Part of a small language model's weights.
Size: 11 layers, width 768, MLP 2048 SwiGLU, vocabulary 11885.
Architecture: RMSNorm before each block, rotary positions, no biases in attention or MLP, untied embeddings, normalized queries and keys, capped logits.
Training: a variant of Muon for these matrices, 1076M tokens, 8642 steps.
MLP neurons of a small language model. Each row is named by its layer, matrix (gate and up: input weights) and neuron, and shows model dimensions 64-191. Each number is 50 + 12 x the weight over its row's rms, rounded and kept within 0 to 99. A neuron's up and down rows have the sign that makes its largest values positive.
After each neuron's rows, "fires on" lists the tokens most often at its 100 highest values on Wikipedia text that the model never trained on.

L6.gate24:51 54 49 64 65 50 59 58 64 25 40 62 45 34 34 55 42 38 37 42 45 51 50 70 52 38 52 49 73 49 51 49 48 50 47 42 58 66 33 36 58 45 45 43 42 34 64 65 53 56 44 39 40 25 66 47 50 48 66 43 65 70 25 46 44 57 62 47 60 61 64 31 39 62 28 57 69 56 50 61 42 55 43 42 42 45 63 29 47 56 53 44 49 45 60 52 56 46 62 36 44 49 42 26 51 57 26 55 43 41 70 44 61 34 40 33 55 54 38 40 66 24 66 29 54 48 55 59
L6.up24:63 58 69 72 42 62 66 54 53 37 56 63 54 45 73 35 46 45 48 50 61 39 48 59 43 52 55 42 61 47 57 41 57 57 64 45 32 53 54 36 56 43 58 31 70 45 43 54 39 61 61 28 52 45 55 45 56 43 59 40 65 42 57 61 45 66 47 32 65 61 49 50 46 52 43 38 63 38 45 47 18 51 49 55 49 44 66 77 25 33 54 31 62 63 75 33 24 51 30 52 55 57 31 43 24 43 27 46 43 47 46 60 48 60 46 13 60 54 39 44 45 49 53 41 58 32 47 54
fires on: ",", " the", " of", " in", " |"

L6.gate1841:47 66 49 61 53 43 55 49 34 33 37 48 32 51 17 59 38 52 65 44 42 16 48 63 44 66 52 64 44 60 53 51 45 35 47 68 35 54 27 56 50 60 37 43 47 23 61 54 42 61 64 50 32 33 65 30 39 57 50 35 53 47 45 66 50 67 34 38 32 20 56 60 36 48 52 47 43 65 63 46 53 53 44 48 45 66 28 32 49 42 66 51 63 53 50 50 62 55 63 53 44 45 58 39 50 45 34 62 59 57 52 37 63 52 57 54 52 45 39 49 66 47 70 40 58 33 35 58
L6.up1841:37 57 37 44 54 53 22 34 56 66 64 41 47 46 62 44 43 46 51 63 54 41 50 53 61 64 47 37 52 38 57 68 39 50 65 33 53 53 62 67 52 45 46 40 55 66 54 49 55 68 44 59 38 42 61 37 59 71 66 39 64 49 61 57 34 47 47 47 50 48 59 54 42 66 43 47 48 43 42 37 72 58 46 48 40 74 48 51 43 50 61 49 76 77 26 68 69 55 38 68 47 84 40 51 47 69 46 42 46 64 55 45 61 46 53 45 63 62 54 71 75 65 75 36 47 62 39 43
fires on: " ", " (", " tracks", "201"

L7.gate763:61 67 54 60 48 58 70 66 28 44 45 53 54 26 50 49 46 46 43 62 55 70 47 47 42 41 60 47 60 60 64 16 38 61 33 53 44 41 21 45 37 57 36 38 60 53 61 67 52 72 48 60 62 32 50 50 60 39 60 26 62 44 44 44 48 60 41 54 66 59 62 70 42 54 52 72 44 56 52 28 55 65 44 33 30 35 37 78 50 42 70 49 51 41 62 52 64 44 39 57 38 42 40 62 69 46 64 42 70 33 38 53 50 31 50 62 55 39 24 64 60 79 50 35 57 42 59 62
L7.up763:49 49 41 53 43 47 64 58 61 36 55 53 53 48 41 39 35 38 45 32 23 42 42 47 55 63 67 63 72 43 67 61 45 63 29 26 32 26 33 60 53 72 31 50 54 51 66 51 67 60 34 51 32 38 60 51 53 27 45 41 63 66 46 43 54 87 55 50 57 54 61 46 37 59 27 44 35 49 53 88 52 39 62 53 37 61 56 43 53 47 46 55 42 62 42 37 50 36 40 43 40 56 69 54 41 43 41 44 64 45 56 41 32 53 37 61 62 45 59 41 55 67 67 64 54 56 49 68
fires on: " |", ".", ","

L7.gate1813:29 35 16 47 57 61 45 46 31 24 53 59 37 53 48 62 55 42 41 52 37 55 40 45 32 47 55 43 38 55 62 77 56 62 51 60 61 65 30 50 46 47 45 30 41 38 47 34 63 30 52 28 53 69 57 33 45 49 77 68 35 63 59 53 50 55 24 42 52 33 63 66 58 37 52 50 38 60 51 58 51 40 41 41 40 53 64 48 54 59 37 59 40 55 61 60 55 17 52 57 49 45 52 59 78 60 52 60 51 46 59 49 58 40 56 61 45 80 44 67 42 45 67 44 68 29 41 60
L7.up1813:40 49 61 53 62 58 37 43 40 55 44 56 46 51 31 62 37 69 63 41 74 35 59 65 43 51 33 42 40 65 32 59 70 56 48 33 60 42 51 51 56 50 53 46 52 37 66 37 44 59 22 55 49 35 57 39 58 46 55 56 46 55 46 62 54 56 52 39 32 41 70 47 50 42 47 48 40 63 58 60 52 43 42 38 48 67 36 59 43 29 59 36 33 53 51 50 53 38 47 52 29 52 58 47 54 53 66 53 52 63 64 57 68 59 64 40 53 43 43 54 59 59 66 51 59 33 62 54
fires on: ":", " |", " (", "):", "born"

L6.gate543:56 32 61 45 49 53 38 43 62 43 67 41 44 48 27 61 61 52 59 63 67 33 55 49 44 39 60 62 64 47 38 45 43 40 20 60 51 45 55 54 40 44 60 35 57 44 52 35 59 44 78 54 44 59 68 56 43 41 54 55 54 65 46 43 42 62 43 47 59 50 45 59 63 75 50 34 32 46 46 60 54 78 56 61 51 59 61 52 50 61 71 63 37 41 84 43 59 55 48 42 57 58 70 42 60 66 40 55 49 51 41 41 33 52 49 78 42 41 55 40 59 58 53 44 55 43 62 47
L6.up543:42 27 51 36 53 43 65 51 28 30 73 55 36 38 53 76 55 63 51 50 66 48 78 49 56 48 33 63 50 34 32 43 50 72 52 38 40 44 38 55 47 49 42 47 53 34 45 52 57 48 46 59 37 39 44 35 37 48 45 37 47 23 45 47 31 52 32 49 51 43 52 38 65 56 48 30 47 36 50 45 40 47 53 54 58 30 79 36 61 58 46 48 49 42 59 48 50 52 55 29 76 56 41 30 37 39 46 63 43 43 58 61 46 50 69 79 51 49 38 46 56 36 44 49 77 31 38 48
fires on: ".", " a", " of", " the", "ł"

L7.gate1016:45 46 57 47 69 53 33 62 64 28 40 39 55 37 48 59 46 15 31 51 26 40 45 80 55 41 64 42 34 56 33 54 67 57 41 50 47 63 71 66 45 53 50 70 45 40 25 47 49 43 57 60 44 64 41 52 45 39 49 44 35 54 56 67 44 60 52 47 63 55 52 45 28 41 42 55 26 49 50 34 57 62 61 59 53 48 33 34 52 39 59 42 62 57 42 51 50 52 50 67 41 40 61 62 54 34 47 55 52 64 69 56 26 41 43 40 47 48 74 40 50 41 63 45 40 54 44 43
L7.up1016:46 40 50 54 48 68 74 53 45 40 35 66 56 31 50 55 50 51 50 60 63 47 61 61 52 41 75 42 40 57 21 46 56 31 46 55 48 59 32 63 29 48 32 25 50 22 38 31 54 52 42 51 45 50 51 33 57 48 31 47 53 53 52 56 66 55 76 47 55 46 39 34 41 36 32 57 43 50 31 27 67 51 53 60 68 53 66 63 47 56 38 45 52 52 18 44 55 51 51 40 35 59 71 42 50 43 57 54 47 53 49 51 56 60 76 68 67 47 54 55 64 79 62 49 36 48 47 62
fires on: "."

L6.gate1842:60 29 54 39 56 47 51 47 51 31 58 67 79 34 31 55 61 47 50 41 54 44 65 48 45 50 46 40 67 59 53 52 60 51 27 67 20 75 33 41 47 34 52 39 36 57 59 44 60 54 32 54 52 52 59 45 64 50 57 46 50 44 62 38 42 59 22 57 63 40 31 36 80 68 47 56 56 66 45 53 46 49 39 53 45 42 48 40 65 58 48 21 55 49 42 58 75 73 70 49 59 49 61 38 31 54 57 58 32 76 44 64 44 62 54 52 67 47 28 40 61 52 29 51 69 29 69 72
L6.up1842:59 42 66 46 46 37 43 44 64 53 43 50 38 19 51 62 56 48 65 34 59 46 40 43 61 65 55 53 51 63 70 38 43 61 58 62 58 38 29 39 31 47 59 47 41 72 45 64 42 45 49 50 62 47 56 45 52 50 50 33 60 69 52 51 43 35 27 48 52 48 40 48 71 29 33 61 50 42 54 33 47 44 41 60 40 41 56 68 44 36 32 45 36 71 61 67 66 57 44 31 27 32 66 51 69 48 41 52 20 51 33 67 48 53 48 43 39 60 24 45 48 47 29 61 51 56 49 46
fires on: ",", " and", " or", " the", " with"

L7.gate1460:59 50 44 66 41 78 64 50 56 37 18 52 56 37 68 64 66 43 44 35 60 44 51 38 62 39 21 39 62 45 57 67 54 30 31 25 46 46 37 50 47 58 36 45 12 56 31 53 48 45 43 43 57 40 68 55 51 24 64 57 22 40 45 55 48 67 65 40 41 60 46 46 54 57 19 23 34 39 40 44 42 59 35 46 41 44 59 66 67 58 40 53 36 53 57 53 47 54 62 54 30 61 48 56 40 30 27 52 58 54 48 74 49 47 62 73 25 59 36 45 55 42 55 40 67 47 65 49
L7.up1460:48 41 31 62 61 54 52 70 53 45 56 51 50 56 64 54 44 45 68 38 51 66 56 49 55 40 46 34 33 33 43 50 43 42 49 52 53 58 44 28 49 52 44 45 38 27 25 66 58 48 38 31 62 40 54 44 51 37 45 55 46 53 60 43 85 68 27 53 53 79 55 27 73 66 29 62 29 33 61 32 42 53 29 35 38 64 50 50 32 58 60 53 41 42 78 43 63 40 47 55 37 64 42 55 45 73 39 69 45 25 37 51 47 53 52 46 54 77 51 56 42 59 47 63 69 51 46 70
fires on: " of", " in", " on", ")"

L6.gate961:60 43 54 51 41 42 42 50 62 54 36 43 87 55 46 50 26 54 30 58 44 21 65 44 58 34 44 45 47 45 68 32 57 54 50 38 41 49 46 50 36 52 38 43 59 57 35 66 55 41 53 66 38 31 68 42 63 39 57 34 25 37 43 20 66 68 55 54 49 45 60 37 36 45 74 46 49 54 54 48 30 70 41 45 42 56 58 58 49 23 54 40 64 66 49 56 63 50 53 61 42 43 58 74 42 49 35 50 61 52 58 71 61 61 36 55 70 51 33 39 68 48 42 39 33 42 43 47
L6.up961:52 68 37 61 45 60 47 49 43 30 43 57 62 29 41 53 58 37 36 43 31 35 73 57 76 31 35 49 57 66 38 73 14 44 64 43 34 59 71 39 41 62 42 44 46 50 68 47 44 51 57 56 46 53 62 54 39 45 58 50 41 36 47 32 38 53 35 69 65 44 63 45 56 52 47 51 47 52 64 58 74 58 69 63 52 38 40 42 63 53 47 46 41 46 44 58 54 47 56 28 43 22 72 78 39 40 52 46 50 48 62 56 32 72 62 57 42 70 35 59 62 48 50 38 32 26 46 72
fires on: ",", " a", " of", "."

L7.gate1695:57 32 31 40 41 41 58 44 49 40 32 52 66 65 35 49 43 55 57 21 62 52 66 62 58 47 46 69 51 39 53 58 52 66 63 58 58 45 44 62 47 59 59 62 35 47 54 57 59 59 34 56 35 56 40 31 48 59 39 37 65 60 70 28 52 42 64 47 61 50 50 58 39 48 42 41 36 59 46 60 70 44 45 65 46 33 56 34 63 37 72 45 61 45 51 45 49 48 45 55 61 44 39 61 83 52 70 58 40 74 48 51 27 49 37 38 54 84 50 46 52 69 79 41 41 17 50 49
L7.up1695:50 66 47 56 61 51 73 50 52 53 63 60 26 46 51 50 51 51 49 51 64 66 83 66 58 56 40 70 37 47 55 40 68 53 56 58 49 44 61 25 61 69 50 58 46 68 50 46 38 38 37 50 30 63 72 31 47 63 69 58 57 55 44 49 53 28 62 39 52 45 57 47 50 37 33 66 58 53 52 45 34 41 50 64 60 67 71 70 43 44 46 46 39 33 25 49 47 55 71 69 40 50 62 31 49 47 34 44 42 43 54 56 52 46 33 54 64 41 50 46 58 57 34 70 47 57 43 44
fires on: " of", " in", " during"

L7.gate65:61 60 45 67 57 38 55 54 54 52 47 62 49 45 48 49 52 41 38 60 53 36 48 51 33 58 50 48 38 44 52 63 48 52 53 17 40 52 38 56 34 35 26 44 48 31 30 70 71 60 69 33 60 76 54 47 52 33 36 42 79 43 75 52 39 31 30 60 54 46 60 36 39 51 30 50 58 38 71 34 46 50 47 48 47 51 41 58 70 36 46 54 33 42 36 71 64 24 61 44 41 34 49 65 44 44 56 44 61 63 33 68 51 62 58 30 31 53 85 44 55 57 80 50 41 53 56 37
L7.up65:48 66 58 58 44 41 84 48 62 16 34 59 45 39 38 50 35 44 48 52 49 59 62 27 60 60 35 44 58 58 46 45 61 46 59 29 30 39 56 45 51 55 45 48 51 68 27 62 61 62 58 33 58 41 51 49 60 52 41 58 50 23 49 66 20 56 65 59 62 50 47 28 61 42 61 40 60 61 70 62 43 61 53 36 63 45 28 70 46 65 38 59 44 54 60 42 58 52 49 34 53 47 60 49 58 39 46 39 60 60 54 46 60 43 44 40 66 39 54 46 60 62 73 29 46 42 45 68
fires on: ".S", " New", ".", " World", " ("

L6.gate1756:60 32 50 54 47 24 44 39 53 47 65 50 47 42 45 68 33 45 69 52 29 30 57 36 69 33 25 44 42 61 47 65 44 64 57 48 32 59 72 56 70 31 47 43 52 51 45 65 58 51 56 65 34 41 54 28 44 59 31 33 47 69 54 43 35 33 47 48 35 50 43 54 40 59 63 43 49 52 51 35 36 39 28 67 54 41 42 40 49 43 69 62 52 47 32 53 63 61 49 55 60 53 54 61 45 53 47 52 41 54 50 44 34 38 49 39 56 61 55 59 46 56 53 51 56 51 28 52
L6.up1756:36 35 41 63 47 57 37 55 42 65 56 47 41 54 50 57 47 46 55 46 58 57 51 46 52 41 63 37 54 62 52 61 55 53 62 61 44 42 51 51 68 51 66 39 42 39 48 62 64 49 64 60 49 47 52 39 75 50 32 47 35 49 40 59 26 53 62 58 45 47 49 53 33 56 88 47 49 37 39 54 59 46 60 42 56 56 33 36 52 40 63 37 38 50 40 43 47 79 60 53 48 45 41 60 74 48 59 37 42 61 41 30 53 59 43 52 50 45 69 33 54 53 53 34 50 76 54 46
fires on: " ", " (", " [", " =\n\n", " more"

L7.gate656:46 66 61 36 61 29 33 41 48 37 44 49 44 35 61 65 72 54 39 45 63 44 49 45 55 40 40 27 61 39 47 52 40 38 14 46 49 46 43 26 41 53 48 48 35 53 49 42 31 53 82 51 72 53 63 35 54 42 70 47 37 42 63 58 70 54 53 50 62 56 41 61 46 69 53 55 47 60 51 50 46 56 50 38 49 60 79 43 47 55 36 50 33 36 38 45 50 52 50 55 43 56 57 53 32 34 44 52 60 58 74 75 55 58 45 47 69 57 43 55 40 19 43 64 61 52 39 44
L7.up656:47 48 66 39 70 53 49 35 53 32 41 42 50 40 31 78 56 70 55 43 58 50 49 30 33 53 46 58 55 54 20 71 49 37 64 59 55 41 60 26 47 63 34 52 52 53 57 51 47 45 60 67 48 45 36 48 54 32 43 40 53 36 37 42 47 47 28 43 50 68 36 41 61 48 34 49 37 49 43 38 38 46 37 57 46 58 66 48 44 59 43 79 25 57 45 42 47 32 37 35 44 54 60 67 51 52 40 52 40 51 56 56 52 35 30 34 41 27 38 47 45 33 47 36 42 35 35 60
fires on: " d", " D", " a", " who", ",", " the"

L6.gate185:58 43 46 73 74 58 38 47 46 46 55 51 46 36 39 41 54 40 44 44 37 38 40 55 43 43 43 67 58 51 72 54 58 37 59 35 48 48 49 44 68 33 48 47 68 38 36 48 52 56 53 32 63 17 55 53 49 32 37 40 43 68 49 36 52 49 49 48 63 69 42 62 58 38 44 44 39 58 73 68 33 53 56 40 57 54 58 69 61 57 71 37 56 51 56 32 45 42 43 36 41 54 49 39 43 71 41 38 49 56 39 35 54 46 70 55 46 62 41 53 37 77 61 57 49 50 50 37
L6.up185:48 43 61 43 62 63 34 65 42 46 53 58 46 53 39 50 50 42 28 44 33 36 42 38 54 44 20 37 36 55 75 30 44 55 54 45 32 59 44 27 51 27 53 47 55 36 53 41 42 60 57 35 65 33 92 52 41 55 57 32 53 61 64 48 51 64 53 52 48 64 37 58 66 40 56 58 27 62 58 41 48 57 31 41 43 47 51 69 51 59 47 36 30 55 56 42 43 37 63 50 49 49 45 50 45 70 49 53 44 53 38 60 54 51 62 47 83 67 45 53 50 55 62 27 65 58 49 48
fires on: ",", " in", " on"

L7.gate550:58 54 52 62 60 26 65 58 56 46 48 48 51 54 61 60 48 78 44 42 43 54 62 32 55 56 50 38 63 40 59 82 33 66 16 66 58 41 37 39 54 58 56 39 45 56 32 57 38 63 48 56 20 58 58 42 59 74 46 46 43 45 63 42 31 38 72 51 65 39 52 31 47 65 45 22 45 43 41 41 40 43 50 46 60 65 44 37 53 53 53 54 46 43 84 54 63 41 64 43 53 42 55 57 83 35 66 50 61 51 40 63 45 41 68 54 51 43 65 49 27 48 57 35 49 60 45 45
L7.up550:25 57 55 53 57 49 30 49 57 41 55 45 57 40 47 57 49 84 41 54 42 57 72 59 59 40 41 64 46 60 35 64 39 52 55 53 66 56 39 34 72 47 28 39 44 47 64 70 56 54 70 43 61 43 43 35 34 87 51 73 25 51 57 58 49 55 49 25 26 70 51 59 61 42 40 48 40 41 56 43 47 46 27 29 45 65 53 51 32 35 34 47 67 25 45 70 47 50 43 35 55 17 62 44 71 49 68 44 39 56 61 42 49 33 43 44 74 31 65 80 55 50 53 49 75 46 41 35
fires on: " (", " in", " on"

L6.gate1565:22 26 85 57 62 52 56 41 73 48 59 29 56 42 45 38 22 55 21 40 38 32 39 51 52 69 53 44 52 46 47 50 43 42 56 75 47 56 50 38 49 37 55 53 69 48 45 68 60 41 41 46 35 48 38 64 48 62 47 31 55 42 58 41 59 42 74 34 64 29 54 37 49 42 53 52 42 43 60 34 44 32 57 32 59 44 61 64 70 62 33 54 34 29 53 73 42 40 56 43 45 61 51 52 42 63 42 57 36 44 79 37 29 74 40 48 77 54 39 54 55 24 33 64 67 65 46 35
L6.up1565:65 38 65 51 44 35 61 61 53 60 43 31 48 59 38 28 61 45 77 27 48 60 58 61 50 64 43 58 49 47 66 42 48 34 48 63 59 34 66 51 49 35 64 48 49 51 68 70 39 53 53 42 48 36 68 49 38 48 44 28 52 49 60 40 63 55 42 40 32 31 70 60 64 34 65 37 49 58 50 47 59 52 70 59 62 72 34 59 43 52 45 22 40 60 44 61 45 61 64 37 41 57 37 36 67 41 28 74 34 43 58 65 29 57 46 30 49 53 57 50 53 33 46 39 43 57 59 53
fires on: "M", "K", " \"", " V", "V"

L6.gate1840:50 20 48 50 31 56 61 35 57 46 63 54 61 39 40 57 68 77 50 48 65 23 57 32 57 46 33 38 53 41 32 55 49 42 60 33 57 44 29 49 49 61 32 50 62 50 53 43 44 62 58 80 60 39 53 45 37 72 73 31 52 36 49 40 28 40 57 58 43 65 63 58 41 44 32 43 53 70 45 58 31 70 53 52 60 53 46 44 34 50 42 67 49 48 53 36 66 46 55 51 44 54 48 46 57 53 49 55 66 49 34 58 30 38 38 42 25 31 60 60 37 72 47 60 68 56 36 59
L6.up1840:38 38 31 56 70 56 53 48 34 48 62 57 43 30 47 52 41 85 39 49 52 56 67 54 76 29 47 48 50 58 49 39 51 60 48 60 52 84 46 51 52 53 42 61 32 32 56 53 53 62 43 71 57 45 35 47 25 66 54 49 55 73 60 49 52 49 59 67 55 34 49 50 43 51 46 58 60 52 50 58 39 65 52 61 50 50 65 63 68 25 27 36 13 62 56 60 68 53 61 55 34 66 55 63 49 38 37 37 49 66 49 52 23 60 41 42 63 52 54 60 67 78 37 66 60 49 60 61
fires on: " into", " entered", " enter", "a", "side", " in"

L7.gate1177:43 51 65 67 33 31 35 48 46 37 67 52 48 53 47 61 41 57 62 60 50 41 55 58 41 33 35 43 28 67 37 65 43 52 69 68 35 58 64 48 56 52 44 43 63 61 53 26 51 43 49 51 62 37 48 53 59 58 59 48 34 69 44 51 51 53 40 33 33 44 68 66 44 46 43 47 35 44 47 64 30 54 58 42 65 56 45 38 56 47 37 51 41 58 35 31 45 54 49 35 46 32 60 58 43 59 53 57 51 48 53 54 39 38 32 59 54 62 46 60 54 52 41 37 44 45 22 57
L7.up1177:92 49 51 38 59 49 56 27 34 39 42 50 62 62 38 75 56 46 61 37 37 64 61 28 59 51 38 41 52 47 56 48 56 76 54 58 59 47 38 27 28 57 45 39 38 38 54 63 77 55 70 44 63 66 43 67 43 47 45 50 55 49 57 74 79 36 55 65 62 47 49 39 57 54 59 47 33 42 43 59 24 40 59 20 57 56 35 54 38 50 66 24 52 67 51 43 43 78 37 49 50 47 40 33 41 56 63 31 58 51 45 66 50 29 58 37 65 51 48 52 46 48 43 63 49 71 45 50
fires on: " as", " the", ",", " ", " for", " become"

L7.gate692:46 43 57 39 46 51 66 43 42 48 32 48 53 43 64 35 41 38 48 42 57 72 61 30 63 47 52 61 60 66 62 74 38 55 35 79 54 74 35 50 58 51 73 36 64 74 60 56 55 36 29 41 32 41 59 49 56 35 54 41 59 61 51 47 37 44 46 35 44 52 37 57 77 35 44 35 56 60 52 41 29 38 54 48 50 57 37 54 43 43 62 41 81 37 46 55 47 57 34 51 38 38 51 56 41 78 51 57 45 77 37 68 35 51 64 47 22 73 37 33 59 68 47 70 44 34 35 51
L7.up692:65 39 57 62 64 74 58 32 55 60 28 51 49 54 59 46 61 39 57 36 46 39 60 53 55 52 55 60 69 44 65 43 44 47 68 71 33 70 60 80 55 48 49 27 59 31 30 50 54 52 51 58 16 70 48 39 41 53 43 32 59 44 54 52 68 50 55 40 21 72 37 77 69 50 46 31 41 56 39 30 47 42 26 45 50 60 47 49 45 38 32 53 53 52 48 51 49 42 34 48 47 52 55 59 52 57 54 49 33 60 44 60 39 64 58 49 33 81 52 37 80 33 68 81 47 34 44 54
fires on: ",", " of", "),", " for"

L6.gate359:52 39 41 43 47 26 28 76 56 49 64 58 37 55 65 63 72 48 41 45 40 45 34 23 36 64 34 53 59 55 51 38 61 54 54 58 45 45 46 49 47 56 39 55 48 33 61 41 56 75 47 47 44 71 61 28 73 57 52 56 41 39 46 53 47 54 39 47 43 41 62 48 48 45 48 59 57 50 57 43 57 60 66 49 16 42 64 49 65 29 56 54 63 34 57 40 44 63 53 49 57 58 70 64 65 59 53 73 53 64 66 61 45 54 36 21 51 62 40 61 77 50 57 30 60 50 53 45
L6.up359:74 23 40 41 41 53 73 55 56 61 74 42 33 51 50 55 52 33 55 34 54 40 71 52 50 51 46 67 53 54 52 37 74 37 58 26 46 78 55 57 51 55 37 39 47 29 47 55 56 58 34 40 50 38 46 53 21 57 47 64 43 39 66 31 48 46 32 45 46 61 52 39 60 61 38 44 52 48 41 40 43 38 66 41 41 63 41 56 69 57 49 65 55 30 35 44 51 04 62 59 48 40 46 37 56 40 33 23 49 33 34 47 79 39 60 40 24 80 56 48 43 38 48 69 46 50 69 37
fires on: "-", " (", " |\n", " +", "==="

L6.gate641:42 44 69 69 27 37 67 43 52 40 37 34 61 69 41 62 47 54 66 53 49 68 35 42 53 56 59 46 62 38 41 69 55 55 44 55 51 56 58 47 56 57 50 50 63 36 40 53 59 59 63 31 62 72 60 46 51 52 50 56 38 56 42 72 43 55 42 81 50 37 71 55 47 32 60 42 78 48 62 41 40 67 56 40 38 62 53 38 46 52 59 27 42 54 58 40 68 61 28 55 55 45 48 67 50 51 48 49 67 54 59 50 33 56 24 58 46 47 52 36 49 27 39 54 44 52 42 55
L6.up641:56 34 48 42 50 54 69 46 49 27 32 34 43 43 58 41 46 51 58 42 54 55 59 41 60 58 43 59 53 41 43 49 45 48 59 39 43 37 63 48 39 49 62 34 51 38 51 53 59 50 47 60 53 55 47 65 36 26 54 56 47 59 59 33 59 39 45 55 40 45 67 55 62 40 41 28 44 34 43 68 63 75 43 66 57 46 43 53 50 27 59 46 58 68 46 41 54 52 49 51 38 28 58 67 42 56 57 44 45 48 36 52 59 42 59 47 16 75 45 33 52 48 51 42 52 59 60 45
fires on: " as", " it", " considered", " \"", " be", ","

L7.gate777:50 19 58 33 44 55 38 73 57 49 50 61 44 43 64 39 43 51 42 58 68 75 59 49 31 39 40 51 46 82 68 67 54 62 52 37 37 66 56 73 52 32 53 38 51 52 44 50 44 54 64 58 52 50 71 54 59 46 32 75 37 61 42 58 72 49 28 47 67 54 23 47 52 55 45 49 35 40 45 43 35 43 38 40 47 44 74 47 57 47 67 35 58 55 57 67 44 56 48 53 56 35 63 48 56 55 46 58 37 55 61 40 53 49 52 61 43 30 47 47 57 54 49 58 56 52 67 40
L7.up777:37 35 60 40 53 63 67 51 65 47 67 56 34 57 56 51 52 52 23 66 21 38 95 53 34 46 47 79 51 50 56 41 62 66 50 41 31 27 43 49 52 46 69 38 48 42 32 54 81 49 68 58 46 68 66 51 53 38 46 65 55 67 63 60 45 55 42 57 51 75 48 54 40 69 41 36 46 41 57 56 57 42 20 41 70 63 75 64 44 40 41 57 57 53 64 51 63 64 51 39 55 69 43 61 64 49 45 55 52 72 45 52 47 59 69 51 77 46 44 67 63 81 68 58 49 65 51 49
fires on: " of", " in", " for", " (", " to"

L6.gate1053:50 59 43 48 44 47 70 31 68 31 50 67 73 68 44 42 51 35 59 50 50 50 52 57 65 69 53 69 57 42 37 54 54 41 57 75 43 45 53 43 42 55 44 56 40 65 52 47 55 51 32 51 22 55 56 44 55 65 42 57 25 50 62 73 76 47 44 47 42 56 25 57 46 67 64 32 22 59 46 28 37 57 55 60 33 66 45 31 32 36 43 55 54 60 44 50 71 50 41 56 41 45 46 35 40 40 48 43 46 58 46 75 45 40 38 64 72 46 39 45 34 42 30 37 49 30 46 56
L6.up1053:51 52 38 53 70 56 49 25 44 46 42 45 41 48 64 52 57 66 57 42 37 32 48 51 49 49 36 56 51 53 41 20 65 48 69 46 57 43 45 44 43 49 26 62 48 59 20 54 68 59 52 51 59 62 53 54 59 62 72 54 63 29 31 67 39 40 68 52 51 46 55 42 57 46 58 47 43 56 35 52 39 50 54 52 64 43 46 50 47 33 79 38 32 34 43 50 71 49 47 60 77 53 53 43 52 49 45 15 59 54 51 64 41 70 44 57 44 62 33 47 47 34 49 33 58 61 50 53
fires on: " ", ";", "-", " which", " that", ","

L7.gate1687:47 46 45 49 31 46 60 45 55 60 41 53 53 38 52 50 51 47 50 52 47 83 50 37 45 54 52 62 40 48 45 57 45 73 68 56 46 48 44 42 47 60 71 77 48 46 72 47 50 24 54 50 56 51 56 48 55 55 43 43 55 53 60 73 25 56 63 70 48 44 59 35 55 45 48 48 41 21 51 66 49 67 46 47 49 73 54 49 36 33 67 67 60 73 41 53 62 58 41 55 49 53 43 44 52 62 31 52 37 56 65 54 37 36 60 30 45 64 53 73 31 40 50 55 50 29 61 45
L7.up1687:51 38 45 39 48 56 66 31 68 65 42 54 50 54 45 47 48 44 59 29 66 49 45 50 63 55 42 45 47 60 52 51 70 47 47 55 60 41 49 68 44 49 56 39 54 46 61 47 75 51 56 34 49 49 40 39 56 52 62 59 59 20 63 39 45 49 55 55 44 49 66 54 54 56 65 46 56 49 55 36 54 63 42 41 31 67 40 35 49 59 56 56 49 33 32 59 52 50 44 57 47 45 47 74 53 39 42 60 62 49 40 66 61 35 01 39 38 75 35 58 59 45 46 45 54 57 43 39
fires on: " to", "ol", " f", " (", "-b", "-"

L6.gate337:53 38 56 31 56 53 59 46 65 42 75 65 48 52 53 40 47 69 39 60 53 41 62 57 56 41 50 80 60 54 59 52 55 72 67 52 51 61 36 38 67 44 68 36 52 79 39 49 51 15 57 45 59 54 34 46 40 81 47 47 44 30 41 54 35 66 35 55 57 55 55 44 54 49 65 49 57 40 61 50 75 63 38 50 83 46 63 37 49 43 41 54 50 58 48 52 51 47 53 60 53 47 53 37 52 48 64 36 56 34 41 50 28 47 59 43 34 36 69 33 32 52 61 58 58 54 65 54
L6.up337:41 46 51 79 53 60 45 48 53 45 51 46 63 56 59 76 40 56 78 37 46 36 44 47 34 33 66 62 60 66 54 33 36 76 52 67 51 62 44 62 26 55 55 55 32 68 50 50 40 67 57 50 62 52 56 50 41 32 57 33 50 58 58 40 46 59 65 41 55 66 63 56 52 65 32 57 42 19 72 41 51 41 38 37 36 36 38 56 49 47 46 41 41 55 51 46 66 41 40 37 50 68 42 44 54 52 47 52 57 40 45 59 51 50 50 50 35 54 74 41 40 61 76 34 60 55 32 44
fires on: " his", "'s", " ", "–", " her"